config = dict(
    num_hidden_layers=14,
    head_dim=128,
    intermediate_size=1024,
    vocab_size=31839,
    norm_eps=1e-06,
    rope_theta=43600.0,
    rope_fraction=1.0,
    doc_mask=False,
)
MLP neurons of a small language model. Each row is named by its layer, matrix (down: output weights) and neuron, and shows model dimensions 32-159. Each number is 50 + 15 x the weight over its row's rms, rounded and kept within 0 to 99. A neuron's up and down rows have the sign that makes its largest values positive.
Before each neuron's rows, "raises" lists the tokens whose logits its output raises most directly, leaving later layers aside.

raises: " their", " its", " another", " the", " a"
L9.down76:31 52 55 35 82 54 31 66 47 57 42 41 45 58 32 46 60 55 33 52 55 60 59 57 42 23 61 53 64 92 35 51 43 68 81 55 68 51 71 45 86 42 89 25 36 74 38 71 40 59 48 21 44 62 60 72 45 47 37 21 57 49 33 49 47 52 52 51 68 49 44 46 82 34 56 67 59 47 61 49 45 63 38 60 47 59 42 63 20 60 32 34 61 37 35 86 40 44 61 37 41 36 61 43 39 55 46 54 81 59 64 50 40 47 52 31 38 76 47 18 71 36 61 47 81 72 62 49

raises: " and", ",", ".", "-", " &"
L11.down223:36 69 43 63 36 45 53 50 53 56 40 55 52 56 36 50 40 46 40 61 60 26 37 45 67 56 49 37 50 38 41 53 43 54 54 56 76 33 53 31 34 56 29 47 36 43 22 67 43 61 64 43 61 17 58 58 55 43 83 59 61 43 49 15 49 28 62 24 28 37 70 61 47 53 64 58 58 48 44 63 30 16 77 37 42 35 61 63 60 20 60 66 57 48 67 38 89 70 27 22 79 73 38 64 42 60 42 46 61 37 45 37 75 52 52 78 75 55 47 28 54 73 60 42 43 23 68 49

raises: " (", "\n", " =", " –", " in"
L6.down580:46 68 55 23 52 53 62 41 43 38 63 42 47 52 42 51 38 51 52 43 23 55 51 46 54 37 33 30 70 44 69 52 61 30 55 59 39 42 52 67 32 43 59 39 64 39 53 44 47 42 27 44 78 69 58 33 59 54 39 31 48 64 64 68 73 39 44 67 50 37 50 62 65 69 47 40 50 29 73 47 47 41 54 47 36 68 65 45 68 69 61 42 56 66 30 68 70 27 55 44 70 60 50 50 58 61 43 55 35 37 52 55 51 72 53 24 47 26 38 77 75 46 35 71 56 50 61 54

raises: " then", " its", " his", " their", " an"
L11.down554:63 63 66 51 39 43 27 47 22 43 23 45 54 45 34 72 44 33 48 42 38 60 36 53 44 46 39 64 51 88 28 48 51 65 57 68 68 59 62 52 44 43 61 65 40 64 44 79 45 30 56 48 49 50 55 59 63 58 51 10 82 57 42 69 29 43 27 46 78 29 88 49 60 35 56 77 55 72 50 47 59 52 41 46 44 47 51 25 08 64 57 74 25 47 56 62 50 51 58 61 59 50 48 70 35 49 23 53 57 25 74 44 64 52 33 42 64 64 50 38 22 38 46 54 81 48 48 12

raises: ",", " |", ";", " and", "\n"
L3.down867:46 63 46 49 57 58 49 64 29 38 69 49 46 45 56 45 63 43 37 41 38 43 50 45 71 24 38 39 60 40 66 55 54 39 35 57 25 54 54 24 76 59 50 41 48 46 59 66 67 40 47 62 34 54 39 48 45 44 33 44 61 64 43 42 47 39 63 52 63 49 52 33 49 50 34 53 72 40 54 59 43 57 55 65 46 39 37 48 53 55 51 59 38 68 44 60 66 39 55 54 56 51 37 67 50 44 42 71 40 49 45 35 63 62 47 60 74 34 43 63 31 51 55 41 44 44 77 46

raises: " with", " to", "icated", " Italy", " into"
L11.down887:40 26 68 55 53 65 51 57 49 29 54 65 41 41 28 47 30 42 56 78 51 71 27 58 29 16 37 33 68 30 49 61 35 54 83 43 35 49 48 66 27 64 50 46 48 28 65 20 74 85 27 60 47 32 78 52 70 26 53 63 56 54 60 33 70 34 47 34 31 70 78 42 49 51 55 13 47 31 66 47 56 45 50 54 34 53 36 38 64 68 60 34 87 58 38 36 36 57 51 60 27 50 58 48 52 18 60 34 33 62 57 69 72 45 59 44 82 48 44 48 52 84 70 30 38 25 44 67

raises: " the", " a", " ", " an", " its"
L4.down711:36 58 49 48 66 38 52 39 58 52 30 44 57 52 25 46 62 65 50 39 43 58 60 72 47 56 45 67 38 76 52 58 40 35 52 30 48 43 99 64 69 62 64 58 40 59 56 51 40 20 50 48 66 44 51 73 30 37 41 34 44 30 34 28 33 27 62 50 61 57 65 51 77 22 25 57 48 57 42 47 59 22 33 58 29 50 48 50 43 62 19 44 21 42 55 81 54 37 44 55 63 28 61 46 32 56 37 71 61 54 65 51 56 32 78 61 35 56 59 60 50 71 50 56 37 45 44 58

raises: " and", " or", " &", " other", " lack"
L10.down676:36 42 66 53 38 49 57 34 62 58 35 45 40 53 58 38 35 84 86 82 67 26 30 70 41 43 56 58 61 59 47 15 63 15 70 49 29 56 52 26 42 46 12 65 33 46 56 62 55 65 73 53 29 35 55 33 79 78 46 61 67 58 75 34 67 51 60 59 46 65 33 70 61 39 38 42 50 21 39 56 66 51 75 43 36 58 67 56 42 32 86 49 35 26 39 71 58 45 54 54 48 37 65 67 45 52 36 66 49 39 45 57 53 62 70 58 68 37 74 44 27 58 68 28 50 29 43 54

raises: " the", " its", " their", " his", " a"
L6.down68:46 42 42 44 31 26 50 82 55 69 46 45 58 68 34 69 64 44 56 41 46 76 52 66 39 44 57 61 49 76 33 49 22 37 50 14 56 53 76 12 51 37 64 57 40 44 72 59 62 33 70 41 78 63 44 58 36 24 61 62 60 56 28 40 53 38 60 44 59 31 52 62 63 38 52 66 54 60 48 54 58 55 43 63 36 50 51 56 29 62 41 31 53 36 78 52 47 44 27 45 33 27 61 53 33 46 51 67 58 62 57 60 45 45 63 21 54 51 63 32 41 39 60 49 57 51 79 57

raises: "\n", " =", " (", " with", " and"
L6.down717:52 60 36 44 76 66 54 56 19 44 52 61 33 60 52 32 39 48 20 51 40 32 40 59 42 30 64 29 61 26 37 54 53 40 18 42 48 49 62 50 30 49 47 62 52 32 51 45 70 50 50 17 48 53 59 39 46 47 56 45 71 56 61 65 37 43 24 60 68 25 73 36 40 51 65 38 64 49 52 51 37 60 77 43 41 84 35 44 56 52 49 44 70 37 32 67 65 55 52 53 57 59 47 45 63 65 33 42 57 20 46 58 51 53 57 53 45 36 26 74 68 54 34 75 63 54 40 29

raises: " and", " &", ",", "isted", " to"
L10.down831:51 23 47 32 44 50 36 56 77 51 54 41 31 64 39 42 27 48 48 46 39 44 63 43 59 47 52 47 60 37 33 14 61 53 59 51 61 37 44 28 60 54 33 40 48 37 53 50 63 84 62 56 46 47 40 50 53 72 64 61 52 43 79 28 64 49 40 68 51 69 42 33 51 58 58 32 46 48 32 57 58 41 57 61 11 41 33 39 42 46 69 41 77 38 51 63 52 55 21 66 34 26 55 86 21 48 72 73 36 70 46 70 55 41 51 55 45 25 55 65 15 36 75 57 55 44 66 45

raises: " ", "\n", "1", " and", " –"
L3.down123:78 30 44 54 45 45 55 35 50 53 45 55 24 32 52 47 63 45 39 26 19 45 43 51 76 58 68 43 51 61 22 70 48 75 40 66 29 42 12 36 41 71 58 61 33 60 45 60 56 49 69 62 67 56 65 34 37 45 45 60 63 53 78 50 34 51 58 67 55 45 38 51 28 54 62 30 68 48 34 77 68 19 33 52 51 71 51 47 54 58 62 63 50 30 47 51 43 36 30 86 53 69 46 46 55 38 38 70 32 56 82 39 36 39 61 35 71 56 50 51 37 56 29 38 43 62 49 55

raises: " a", " an", " its", " another", " this"
L10.down593:32 32 46 41 46 48 22 75 24 74 53 42 73 44 37 53 43 73 44 60 64 49 53 47 28 32 32 35 37 69 32 77 50 24 44 28 63 71 73 52 67 47 68 30 43 61 42 72 50 65 46 42 50 60 44 50 53 40 40 30 63 29 33 48 41 43 36 33 75 72 35 46 60 38 26 46 59 52 53 44 43 35 38 61 48 40 26 56 13 58 52 40 34 26 54 64 33 35 26 56 34 26 59 32 41 67 37 57 58 55 62 55 37 53 54 41 34 59 45 66 87 32 36 83 40 41 56 13

raises: " and", " (", "\n", " |", "ing"
L6.down240:35 38 41 45 57 71 64 26 66 35 69 76 35 50 39 56 43 71 40 54 32 56 37 53 50 47 51 32 68 63 59 37 50 46 47 46 32 44 61 30 61 48 56 43 67 58 26 58 60 42 56 60 47 59 74 57 55 31 46 37 22 51 72 54 73 38 53 57 53 74 51 56 85 77 41 51 66 26 44 62 59 46 32 39 26 46 46 29 28 41 52 55 66 51 54 33 66 62 59 64 69 55 40 66 33 59 48 39 16 21 24 62 31 47 44 48 81 42 39 45 30 55 65 38 56 74 77 53

raises: " their", " the", " them", " a", " by"
L4.down43:40 34 53 27 74 56 48 64 26 48 42 61 47 57 38 52 86 58 47 65 45 63 54 53 64 39 49 58 78 51 26 37 49 69 45 33 63 26 77 50 45 19 67 54 47 30 50 61 52 51 68 43 36 70 61 52 57 39 38 32 52 49 28 54 36 40 64 60 48 52 67 34 74 46 38 59 76 56 65 54 60 58 43 53 62 60 63 42 50 54 58 53 37 32 56 47 74 62 55 56 30 68 69 63 25 44 43 52 55 61 47 66 54 26 63 43 23 40 72 55 32 38 50 35 39 52 67 50

raises: "\n", "===", "==", "The", " "
L6.down801:86 35 24 51 35 56 54 61 44 27 45 69 54 62 53 59 06 31 31 40 49 57 22 80 45 57 63 66 26 45 46 42 53 60 73 86 25 38 45 60 48 73 51 60 56 60 56 33 68 54 65 78 28 65 78 54 47 29 38 70 43 45 52 46 58 38 64 64 66 46 04 47 56 61 65 44 51 39 43 48 45 23 41 64 21 36 34 52 62 37 70 71 50 36 27 69 60 83 35 54 47 55 69 52 40 45 46 60 30 44 71 51 43 77 83 49 52 60 58 63 40 35 22 38 50 63 39 49

raises: " a", " to", " by", " up", " in"
L3.down790:53 48 48 32 77 51 40 52 26 52 32 54 55 77 65 70 58 40 53 61 36 66 80 43 13 50 60 66 51 57 32 51 50 39 44 46 56 50 63 30 54 54 81 40 73 54 18 40 67 27 49 20 43 55 55 81 52 35 40 39 61 32 43 63 56 42 36 46 76 63 44 66 72 29 75 45 42 28 44 18 34 33 44 59 62 44 45 35 50 67 61 49 50 17 49 47 62 53 68 67 58 47 33 39 22 39 59 56 77 41 44 41 69 43 53 37 29 31 61 83 47 66 58 74 56 57 93 38

raises: " the", " their", " a", " an", " one"
L8.down73:50 72 48 67 43 55 30 61 41 66 34 35 55 52 55 63 70 27 47 60 55 66 54 57 76 53 60 51 31 52 70 62 50 21 49 30 42 28 86 40 30 38 69 49 38 55 43 64 55 27 42 79 51 81 79 47 36 26 42 52 43 17 17 45 64 54 71 52 51 41 68 39 57 45 58 67 32 55 37 42 33 37 48 57 47 22 62 46 36 56 62 60 47 23 50 80 34 67 65 44 64 30 32 73 39 48 47 44 75 11 56 59 26 58 69 31 41 61 78 67 32 54 54 39 38 40 58 45

raises: "1", "P", "A", "S", "2"
L3.down225:50 66 45 54 31 42 55 53 47 70 35 24 37 69 47 49 56 49 66 78 56 54 46 53 25 53 67 65 63 42 42 52 48 36 46 54 62 29 39 61 56 46 40 54 67 56 39 54 64 47 30 43 34 54 54 35 46 23 41 37 59 56 42 57 51 45 42 64 45 52 00 48 29 62 31 55 36 47 42 47 74 49 54 31 66 42 47 65 48 36 36 49 38 41 65 58 60 58 34 24 42 36 77 82 32 55 32 51 68 55 56 40 59 52 57 65 69 32 46 45 56 58 33 66 58 54 91 39

raises: "|", "===", "-", "There", "In"
L11.down806:57 48 45 58 54 60 43 52 43 42 51 65 62 45 61 50 30 40 43 59 45 51 54 50 37 59 52 55 51 40 45 43 58 46 50 99 44 41 44 59 51 49 56 55 45 57 60 58 51 55 47 58 54 62 51 60 46 48 45 52 51 44 57 52 43 40 49 45 55 47 00 47 42 38 67 45 59 47 47 57 53 42 45 44 02 38 59 35 52 42 54 44 44 59 50 50 49 60 56 66 41 54 50 55 41 59 40 56 43 45 57 50 43 51 51 56 55 56 65 52 49 38 49 54 42 51 60 45

raises: " to", " by", " upon", " during", " from"
L11.down130:51 59 66 54 30 54 30 40 70 45 36 79 05 40 41 44 55 66 66 59 42 48 68 19 68 03 53 28 38 36 49 68 45 44 31 39 52 43 40 51 41 47 64 34 65 54 44 72 64 45 52 45 44 21 41 62 66 51 56 08 57 64 29 22 66 44 44 40 40 61 71 90 35 47 47 62 70 44 47 31 68 42 58 54 60 54 70 33 67 36 31 54 93 62 52 46 69 65 47 39 49 73 46 76 50 43 43 28 76 58 28 79 70 45 55 36 63 47 42 43 54 46 50 47 35 57 50 66

raises: " and", " are", " were", " is", " or"
L11.down898:41 42 57 41 84 40 75 43 78 29 85 40 32 68 38 59 35 58 59 64 83 46 25 57 50 42 54 37 59 26 49 42 59 58 48 34 48 39 62 45 53 76 65 63 57 38 41 56 70 64 46 70 27 27 11 34 50 67 55 48 52 49 84 47 73 37 64 70 44 57 37 51 54 44 85 50 46 32 27 68 46 59 46 54 46 32 42 57 45 54 75 46 47 49 28 51 49 46 61 45 51 67 53 64 54 61 47 63 41 22 22 50 46 67 50 48 42 29 54 48 39 32 37 47 55 65 48 59

raises: "====", "He", "===", "-", "=="
L11.down328:46 17 60 55 38 32 64 60 43 44 54 56 60 46 52 69 61 49 45 57 64 33 59 52 56 59 32 68 46 53 65 35 36 57 48 55 56 42 42 66 38 64 53 62 57 71 44 61 36 20 15 28 58 46 73 59 30 34 71 47 40 55 41 50 46 71 48 57 53 50 00 64 33 47 67 33 67 64 54 55 49 51 77 49 37 56 38 54 45 47 48 49 61 63 65 49 46 67 55 64 51 52 43 69 49 44 53 57 47 69 26 63 47 90 67 56 64 50 59 63 59 45 47 55 48 44 62 55

raises: ",", ".", " (", ":", " and"
L6.down118:56 63 56 21 56 33 67 37 45 61 62 35 48 33 61 49 64 36 45 51 60 20 45 36 58 70 65 45 56 52 67 65 54 46 60 50 43 61 38 40 47 47 69 41 47 44 28 75 63 64 54 43 64 44 77 28 70 29 55 49 20 71 54 22 54 53 47 59 37 46 45 56 39 50 41 57 47 50 51 48 66 38 47 44 54 49 58 45 68 56 76 65 41 68 64 33 61 45 43 61 57 42 60 31 48 66 45 65 16 55 45 49 43 47 28 37 76 37 58 82 40 62 61 76 50 14 46 69

raises: "\n", "1", "5", "0", "2"
L4.down420:47 65 50 28 54 67 45 68 31 37 34 62 67 28 58 40 08 50 44 21 71 43 60 42 63 41 50 40 74 67 55 53 79 63 46 82 44 44 38 36 47 52 62 55 71 45 42 54 58 60 45 69 28 55 53 81 53 43 41 71 44 35 56 50 62 37 47 22 77 71 19 73 47 49 51 48 51 43 61 63 69 45 58 44 19 57 41 50 42 54 65 67 61 40 63 71 66 52 56 47 59 30 49 70 31 39 54 39 42 37 25 63 58 56 58 45 41 53 85 55 37 46 48 41 34 56 47 49

raises: " his", " the", " these", " its", " this"
L11.down552:51 28 49 56 46 68 44 66 66 47 10 48 54 65 58 54 48 50 53 54 47 55 71 39 44 70 40 39 45 89 36 34 55 53 45 40 42 48 70 34 62 40 57 38 57 53 58 54 53 43 60 26 64 50 54 65 55 23 39 57 61 42 26 44 44 65 24 31 52 55 72 22 83 49 07 68 47 53 51 40 30 62 38 68 72 57 46 60 32 61 63 43 39 49 62 81 68 21 71 51 40 39 61 49 12 54 43 69 43 57 70 55 35 68 69 47 21 43 54 60 55 55 53 29 73 39 53 27

raises: "1", "2", "6", "7", "3"
L3.down920:82 73 51 52 30 49 63 27 59 57 29 31 38 65 47 54 49 48 50 72 40 45 32 47 26 55 76 65 33 59 32 56 58 65 45 54 49 27 54 71 54 42 57 58 41 41 50 42 63 37 34 50 56 43 52 30 44 32 52 30 52 44 26 36 53 41 57 51 33 63 00 74 29 40 36 37 33 49 45 55 63 19 38 30 54 38 37 43 70 38 41 47 56 28 53 59 51 50 27 45 45 46 73 59 29 46 39 53 52 44 65 37 43 37 57 76 67 22 50 48 55 49 30 63 56 46 60 62

raises: " and", " or", "-", ".\"", "."
L8.down954:67 57 68 48 31 51 58 39 78 43 58 57 51 54 46 64 98 43 74 70 57 32 26 63 35 61 36 64 39 66 43 28 50 44 45 79 56 42 73 46 20 60 34 73 80 29 32 62 69 58 73 37 51 47 44 56 34 71 40 70 52 49 61 25 48 48 62 47 53 29 51 40 20 44 53 45 66 29 86 61 53 35 77 50 44 65 37 56 52 68 47 71 31 49 52 20 70 43 52 32 66 96 62 57 86 62 34 46 62 56 79 31 45 21 73 37 76 42 71 71 65 61 74 56 60 43 38 34

raises: "1", "2", "4", "3", "5"
L3.down868:64 78 31 56 39 48 52 46 63 58 39 26 40 59 64 29 56 57 39 68 77 44 51 34 31 62 61 52 49 42 35 51 53 38 60 67 61 41 41 69 42 43 60 39 64 45 50 63 58 35 25 50 34 42 55 29 51 38 47 45 46 39 40 50 79 32 53 75 31 43 09 63 01 48 47 45 41 40 39 43 51 37 72 40 50 34 32 85 48 45 47 51 41 39 64 53 53 53 42 34 35 43 69 68 36 58 60 57 46 46 44 37 62 54 52 52 67 16 36 59 54 60 44 43 56 38 79 52

raises: "1", "2", " ", "n", "3"
L11.down467:49 48 52 48 64 47 51 51 59 43 44 36 58 53 59 42 38 37 62 32 51 31 63 46 61 56 50 62 46 37 38 42 40 66 45 85 48 50 53 46 51 65 46 52 56 47 46 44 36 61 71 77 50 41 50 64 52 59 33 52 63 50 75 52 34 33 43 56 61 50 00 48 32 56 43 24 49 44 42 54 47 47 38 44 49 34 68 35 66 57 49 44 42 38 34 49 59 43 63 61 54 58 67 54 45 49 34 55 62 48 67 37 63 40 52 59 41 42 64 62 61 41 59 53 42 52 52 46

raises: " of", " Of", " there", " and", " that"
L10.down170:62 68 34 57 66 87 44 37 54 55 34 32 69 31 18 62 49 38 71 37 31 40 09 55 34 71 33 67 67 48 37 36 36 65 65 70 61 26 32 37 81 64 44 27 27 56 64 71 39 52 48 44 31 50 38 55 53 59 41 63 51 45 62 72 67 50 73 56 38 57 25 67 26 63 53 70 54 44 29 17 41 39 60 61 49 88 21 44 49 68 69 38 42 47 58 73 57 42 44 72 62 38 71 51 30 57 45 34 56 22 38 56 47 50 51 29 83 20 03 43 68 49 53 70 65 57 55 48

raises: "-", "'", ",", ".", " |"
L3.down669:78 37 39 46 63 57 52 45 44 72 70 55 64 36 65 79 85 52 57 63 53 59 21 37 40 51 51 55 34 42 67 55 43 44 40 56 72 63 13 61 64 48 52 62 49 54 54 52 52 63 55 56 51 66 54 40 57 37 54 68 39 43 38 43 65 58 58 60 58 50 45 30 37 57 34 70 73 50 54 45 72 37 51 40 44 48 38 63 33 72 57 68 66 43 28 53 53 73 80 43 58 35 44 70 54 54 28 53 32 46 38 41 36 61 48 60 76 47 57 57 58 52 58 69 43 53 80 42

raises: " of", ",", " |", " and", ":"
L4.down23:60 43 49 70 70 87 41 40 65 33 67 76 25 61 42 52 54 47 62 32 40 48 36 57 56 47 45 49 52 54 64 46 55 44 59 62 46 52 59 34 49 61 58 60 56 67 59 45 45 58 44 50 49 51 39 52 64 56 16 54 40 34 65 63 40 31 49 52 45 64 23 57 51 22 41 54 55 30 74 44 50 43 47 67 48 70 31 36 65 42 64 45 20 37 56 62 48 36 51 60 63 52 62 62 42 20 38 59 44 55 38 43 29 45 63 37 67 66 50 42 36 66 55 40 37 22 85 45

raises: " to", " from", " as", " in", " on"
L10.down973:30 52 46 44 54 57 41 89 54 52 24 45 54 77 41 25 45 39 24 55 49 38 33 35 22 41 36 61 49 70 43 63 47 42 44 53 58 48 45 42 72 37 60 34 36 45 25 52 59 65 64 58 33 35 57 42 58 39 58 41 48 55 34 59 55 48 42 58 22 61 36 35 42 40 54 70 50 09 43 39 52 33 32 40 53 65 52 28 57 33 69 27 59 45 62 72 57 41 52 20 40 33 53 73 47 49 38 54 61 49 37 69 64 53 31 62 47 34 34 71 48 48 34 38 44 56 69 71

raises: " of", ",", " and", "-", " from"
L6.down314:59 61 67 45 41 49 50 50 42 46 61 38 62 67 61 41 75 47 50 68 40 39 65 52 62 60 37 56 66 54 56 72 56 50 37 40 33 38 39 32 62 42 58 33 33 38 55 51 55 56 76 51 49 66 62 65 62 52 60 47 35 33 57 54 58 30 51 73 49 65 54 31 54 46 37 35 38 45 48 47 35 56 70 47 20 42 42 06 51 52 61 52 41 43 89 39 44 48 56 29 37 46 29 49 38 62 53 56 39 55 44 52 70 56 52 46 72 59 44 51 52 34 59 35 54 40 77 72

raises: "up", "out", " to", " by", "ons"
L9.down976:37 66 47 41 53 62 33 51 20 62 43 50 37 31 56 35 44 55 69 42 59 44 54 05 44 49 17 78 51 42 42 41 64 39 68 49 63 27 31 71 48 31 40 50 52 44 69 52 70 43 61 60 50 45 60 66 52 47 49 34 43 61 26 56 48 41 44 55 65 54 52 40 46 58 42 70 52 49 58 48 53 28 61 35 80 29 66 18 71 55 45 58 61 25 73 80 40 41 08 41 52 57 29 74 44 51 40 55 44 82 42 71 29 64 60 53 32 28 43 53 61 79 52 31 40 49 47 42

raises: " and", " &", " ==", " ===", " superv"
L11.down801:21 48 52 64 78 57 45 35 71 60 28 45 61 49 61 28 51 45 67 69 43 42 41 54 54 40 59 79 47 45 15 52 66 50 59 62 50 40 63 43 72 67 26 56 51 41 48 48 60 70 76 62 50 64 63 21 69 61 21 71 61 49 42 45 61 60 29 54 45 42 61 64 63 33 37 33 67 53 55 51 48 50 43 56 39 33 70 44 19 63 75 43 38 25 48 72 50 46 47 76 31 38 60 60 48 49 61 46 46 57 56 34 48 57 30 44 67 44 80 70 60 63 67 52 48 65 36 67

raises: "'", " and", "’", ".", ","
L4.down277:53 41 49 64 51 44 55 44 50 58 52 31 61 37 75 56 68 50 41 28 60 55 29 45 55 44 54 49 41 44 47 53 38 27 55 77 50 55 06 47 39 69 52 62 46 58 62 52 57 45 58 38 61 51 36 38 47 49 43 72 62 59 62 51 62 59 68 43 69 61 50 45 32 45 31 73 36 48 41 50 60 57 72 26 33 51 31 82 40 64 56 71 76 46 68 22 34 68 61 52 41 44 68 67 64 44 23 79 27 65 42 53 39 70 47 41 51 63 26 56 59 72 54 60 47 54 67 39

raises: "1", "0", "7", "9", "2"
L3.down993:53 72 41 40 44 41 42 50 57 49 48 40 59 61 65 23 41 50 51 42 44 35 40 42 67 47 61 71 44 50 60 58 62 53 08 37 41 46 47 52 46 45 42 33 57 43 46 42 48 40 45 40 57 38 64 35 47 32 32 60 62 57 55 59 40 41 37 71 31 67 29 63 47 43 28 32 58 40 42 39 50 43 62 56 36 48 43 58 48 42 62 59 28 27 60 56 34 54 23 49 65 48 57 62 29 55 36 68 75 57 68 39 51 54 51 58 48 60 36 57 53 54 62 46 47 56 84 42

raises: ".", " of", "s", ",", "ing"
L4.down651:76 57 54 59 64 52 66 29 61 33 79 36 56 39 48 42 48 49 67 56 37 71 34 51 59 62 66 28 48 63 64 18 70 56 31 64 49 71 24 21 65 26 64 38 31 59 62 59 54 50 49 58 75 39 41 55 56 52 49 47 58 36 46 48 41 68 46 78 53 48 58 63 22 46 53 48 43 37 34 24 53 41 68 36 58 31 43 57 57 70 43 56 65 55 47 30 49 47 46 60 64 65 60 47 37 31 38 73 70 56 40 23 65 41 47 47 56 46 52 86 59 54 78 61 28 31 63 49

raises: "\n", " ", "1", "2", "7"
L4.down588:47 48 41 32 58 26 69 63 50 44 52 49 32 66 18 43 49 52 50 55 37 43 57 65 20 55 52 44 49 51 62 46 41 47 49 51 47 41 50 53 48 63 51 49 45 31 69 66 29 66 57 51 37 73 42 24 51 45 25 51 61 49 48 47 60 22 49 38 56 20 00 48 37 53 52 39 36 59 40 74 85 19 43 52 49 65 36 49 61 33 50 55 73 61 50 43 34 49 52 54 46 25 64 35 77 38 44 58 39 41 65 38 42 37 62 37 39 52 58 54 70 62 64 37 42 53 94 57

raises: " from", " since", " again", " as", "."
L10.down469:43 17 30 36 58 77 46 58 45 42 34 76 50 89 37 49 60 52 47 41 44 42 50 12 63 68 48 37 70 39 44 47 76 56 57 58 49 45 61 50 55 50 54 36 55 50 49 58 53 48 16 61 52 24 60 51 39 43 54 25 56 59 27 41 57 35 34 60 62 44 53 48 48 45 58 45 62 44 49 29 46 45 50 34 51 88 63 40 57 68 70 64 87 41 53 56 41 40 36 44 50 87 48 67 34 37 53 57 47 53 28 66 79 31 18 43 70 53 34 39 55 69 41 58 39 70 53 64

raises: "\n", " –", " (", ":", "8"
L8.down988:34 72 47 39 40 54 69 41 42 34 26 71 59 58 59 34 43 50 48 66 58 47 41 66 44 37 40 36 51 41 49 44 53 40 66 70 41 40 76 47 62 41 62 44 64 39 25 50 72 50 61 42 57 60 48 19 34 51 43 33 25 29 51 56 68 22 32 36 26 56 38 74 50 65 34 39 44 45 57 70 44 61 57 42 50 41 45 45 75 48 53 51 66 75 46 64 35 38 24 41 42 61 49 74 56 34 51 53 31 50 48 27 57 47 61 41 65 38 73 74 51 67 35 55 36 62 44 74

raises: "===", "4", "1", "3", "5"
L4.down765:43 50 69 59 68 37 44 55 47 51 37 53 50 29 53 33 21 37 17 60 79 67 61 41 56 61 56 38 38 54 42 52 62 67 51 72 63 43 67 58 45 43 69 52 52 53 65 53 51 53 56 56 14 71 62 58 54 70 51 48 60 44 61 50 57 72 37 58 71 21 21 47 28 21 28 58 41 52 57 44 30 78 59 41 27 67 49 37 41 52 63 79 54 47 36 68 62 60 67 39 51 58 54 56 57 25 41 70 63 49 60 36 69 38 40 32 62 30 50 57 56 57 51 68 25 62 50 64

raises: " the", " in", " by", " a", " to"
L4.down638:33 29 70 27 71 40 46 58 26 55 44 54 69 71 37 48 69 58 31 25 41 53 78 63 57 43 62 65 37 64 40 31 11 79 66 36 41 49 53 50 27 49 43 60 44 35 34 63 65 66 51 41 49 28 55 47 75 40 26 50 78 62 47 35 64 45 42 69 57 60 54 32 72 35 43 61 42 27 62 69 82 32 18 60 34 68 55 62 62 85 58 67 45 59 52 62 82 45 63 34 59 63 68 59 28 33 71 61 72 58 75 56 61 42 78 44 45 32 54 48 44 74 75 51 58 52 60 54

raises: " a", " the", " an", " his", " her"
L4.down550:40 48 39 52 45 60 29 63 25 41 39 47 62 65 47 57 68 27 36 48 52 57 48 59 44 46 45 47 62 63 49 80 62 53 26 40 47 45 53 27 62 55 55 54 56 28 33 73 42 59 39 74 56 38 48 44 57 23 09 45 71 55 60 59 17 63 24 35 70 34 58 31 65 46 25 72 55 72 30 56 61 59 51 56 23 71 42 54 32 71 52 64 49 49 57 89 53 46 63 57 52 37 64 80 34 63 41 73 38 51 48 70 44 48 65 61 42 58 55 63 41 49 72 64 50 38 53 52

raises: " to", " from", " by", " behind", " only"
L3.down356:35 55 58 20 64 53 28 54 66 58 54 49 56 46 26 42 34 23 70 46 62 49 66 23 30 39 31 31 61 54 41 19 72 66 54 62 40 41 63 38 60 46 61 52 26 14 41 34 85 51 55 54 39 37 67 47 47 42 37 35 59 76 40 79 45 58 34 34 56 66 83 45 68 73 44 72 67 29 63 35 28 46 15 45 82 85 61 55 57 51 60 74 26 75 68 49 41 68 42 37 46 39 57 71 26 35 67 65 45 68 51 63 80 48 44 50 39 47 36 34 32 75 67 42 46 56 81 49